Weights of a small transformer language model.
Size: 9 layers, 6 heads of 64.
Architecture: biases, tied embeddings.
MLP neurons of a small language model. Each row is named by its layer, matrix (up: input weights) and neuron, and shows model dimensions 112-239. Each number is 128 + 32 x the weight over its row's rms, rounded and kept within 0 to 255. Numbers have three digits each.
After each neuron's rows, "fires after" lists the tokens most often just before its 100 highest values on Wikipedia text that the model never trained on. A number after a token or word is its count.

L3.up872:158097152152109169175157151119130186085173121144173132144104169155162115083194053105062137178123089122104188094128066129146144106100105164098107152132129152112171094171138149097103163130129071085167222078082103170137109154095109141194179149114149121170139175104131103141150146154130185121095165133128122070103134172156175153108092126127105113154161094129117127100111134073166128142110
fires after: "s" 33, " Ad" 7, " Bu" 6, " re" 5

L5.up472:137085116148122159128150114104165125167161131122109132187117110140121116098179101097096091151098111119124117150127094086143142092120096135146136095070147153157146181146050154135138102139132164117155118072164158158096105141174146121126234085066136125130137106122095115109147107143138154139100137133168145179128162191174149149160106118110117126191111094099052117104160141104145064152134
fires after: "b" 29, "cu" 13, "ib" 11, "vi" 6, "bo" 6, "o" 5

L3.up934:126151117131085097119123151129112169180106157087122100165103137121105230070100073083113162140109103125144080153065104161120170129145128123191143074157123134159110169167156126102147125138124048149170166126128122161095105112143125195158114083109103135097109126138130086226129101093066139156140187128164184120111140139144152149131061084147126096089064130135114141147135178181127110156135
fires after: "%" 15, "gre" 14, " po" 13, "s" 8, " Time" 5, " We" 5

L5.up887:139167155147091151122128101159140122171103123214120117121164129111169118128135128107079167178097150084152150088090099123106188124169115084170135100139145108093078123117163189064175114146149130149195151074169173125177054125129090133119127083129155153097143100173064108120114086094083125134139217110155137130097162125059103112151075124079083178125114123141155155166136156127095109127148
fires after: " Com" 14, "b" 10, " comp" 10, "g" 8, "ol" 7, " sub" 6

L3.up133:161193151071116135118086040134118115191133076104110110117161135102142135099120139079171050141091147148114117159106134159139171128127085118122158147144165089114096102136105100219127089138097108184108125097109067117147106078111155154118120068100139101209187143102150093157134076167154092149142096162091138141102121190137111079075142149141177146085058151098146153179144138170155121100117
fires after: " " 28, " (" 24, " was" 4, " L" 4

L5.up672:109132128098108188133112136121080079109057133132075080155183164133110190115112116145114105137148114109122087132172078103094175167115117141110141122147135147083126163112097124043131160154105160117167122103160137174164133127150141172153112149100102099105165062156174134119161125114099140156155123110174140130144141167131166189111178117116164131153134099112072080083110158158177092066075
fires after: " was" 20, " de" 11, "or" 8, "re" 5, " fa" 4, "b" 4

L3.up333:159129076151123123117099070117129139098183126156186088148112154129092174127151151108155142100134130083182108127114158151120132100147131147120111108142173088172139112123034072076121105087141191135152141144085146111078166104106204161135113138129106119180153129087125138098151133121135141122149062165085137193114131077074110144162193101091094113110103091195094115106063160102157116133163
fires after: " University" 20, "or" 10, " U" 10, "n" 9, " Cor" 6, "ī" 5

L3.up87:146153130083144163112175110071137135161129086088091110123147100156113151116148130112140086103116106161151054142074054175141073118144166098171158088088070167126121097167048137161116131207134152136119114155134155128158171112112123118118148064109101151160160140155137138113097074149153202037139108142168162156095123141113137109131112132124169166114132151101065067120108124130112140099127
fires after: " " 19, "ur" 16, "ic" 16, " Mo" 7, " Fa" 5, " mo" 4

L3.up141:119117134124133076165176092143080146137093138097114152123102130151126198119142121128102148129167146102151132145091145137178110113102162079116126130115117112121182125067147114119154147079153167146201111207119103112109144095075126147133099106107058135150123117114116105137119176140161189126070123106169157137134125091119231135097095208153084213090067073128115111098148142159115139099146
fires after: "s" 34, "les" 10, "us" 6, "x" 4, " Total" 4, " ma" 4

L3.up644:180123165089082074130143110077076123122164098143138105092085060132120097141135174075153137087097165105123112127130202177153161133162128171129120106158099146124127133143131116098142135115103097136157122088082091139201112113130131082133063101106151093106135102055075107121123122080146152102121164083178197116127086126128192198126096162117158117158126127183131148141182147148150166117098
fires after: "leg" 18, "par" 16, " re" 7, "li" 6, "ci" 5, " Port" 5

L5.up289:152107144128094147147069094089080090148095184196151100132151148151118135078135105116098144092129094126137121098192127103107078131152125144090077155159122046136156137129081087065128149090185084101148174076147126064154151082060155104124109055177142125143156112143129093136147080166171119145148137153132118056104135136133105137125171166118087138033169120138135121133105164141182129118115
fires after: "L" 22, "al" 10, " L" 7, "da" 6, "M" 6

L3.up677:132116146135109094132233134120085162217128139109101066117126099140080103067141169052159146149133093119152137131112110174101179186134061143180145119077189119113110158122170110142182159145117088129123069138103116110092124095116190139164122106144115143094131182110105107200128155134088159076090112104116146084200181164190128124143116093112103140123117137102069139142152151188075111171104
fires after: " per" 14, " pre" 10, "com" 9, "mp" 8, " con" 6, "con" 5

L3.up687:088176124167154136163154080108137067139115060114107172153140129133146148115102102145086098101110152093089166143099137050095155184192077085160166146118173118168110110092129114142101086122138108137188102159210134193135089055145142140146104088112110132146102159171179066100167159191133131099121152121063128153066202107155110125114130134133114135211115103113066096131152115138051066095178
fires after: "s" 49, "pe" 5, "hi" 4, "S" 4

L5.up768:128172153083119151174137103121127108131100170172117122073133169197119188114176103071131157068150140131115125149135092179143175125176168118152153109087144077147137138144091144085076152126100160146099152095147126148113089199172117103151156189145161166110115060082128073080179124130135078115099115082177140100117200145113131152045155144066152178107106143158088099155121102099132146169130
fires after: " " 41, " ca" 7, "di" 6, "ra" 5, " a" 5, " co" 4

L5.up309:085161161176160131085035119085046136074147116198136144155114117132136046117135165168121109122103117122087136168097169112151059106151124143054111128140127137149178116155126112120098094190126135058148191071163118137118136109140170154114155129182159087109101073093142123189146101160113140103161087117171151129084126149126129141133125129139165092127117103141081110111163197165158091119145
fires after: "n" 29, "in" 11, "un" 6, "ran" 5

L3.up914:122165144113099155129117108092092115082143104122097055177098196100105162123148090112132063084135122157168082127161129122085121129096100173152185113098059108113117090159066170148161149123148134117129157136093123148168143166120130088093112180124150150146129180100087133036123127110122169136175120085098103225126157121141102133159122169102148112122063097125112096128142145127144087156136
fires after: " T" 24, "T" 12, "il" 7, "1" 5, " R" 4, "go" 4

L3.up442:101111141101131123148188120052122137123163131093144142129151124157141214139145161128128180155141093173188146121131107118128112139139135103130087124158143121126160118169111138159090027103106082109123206116130143129094114138121172126154080161126124062152120144125167153135106131144153135105148113136174148151132175183111168156188111132095157116128104102108113188092101185162131132202157
fires after: "n" 17, "or" 11, "al" 10, "en" 8, "our" 8, "la" 5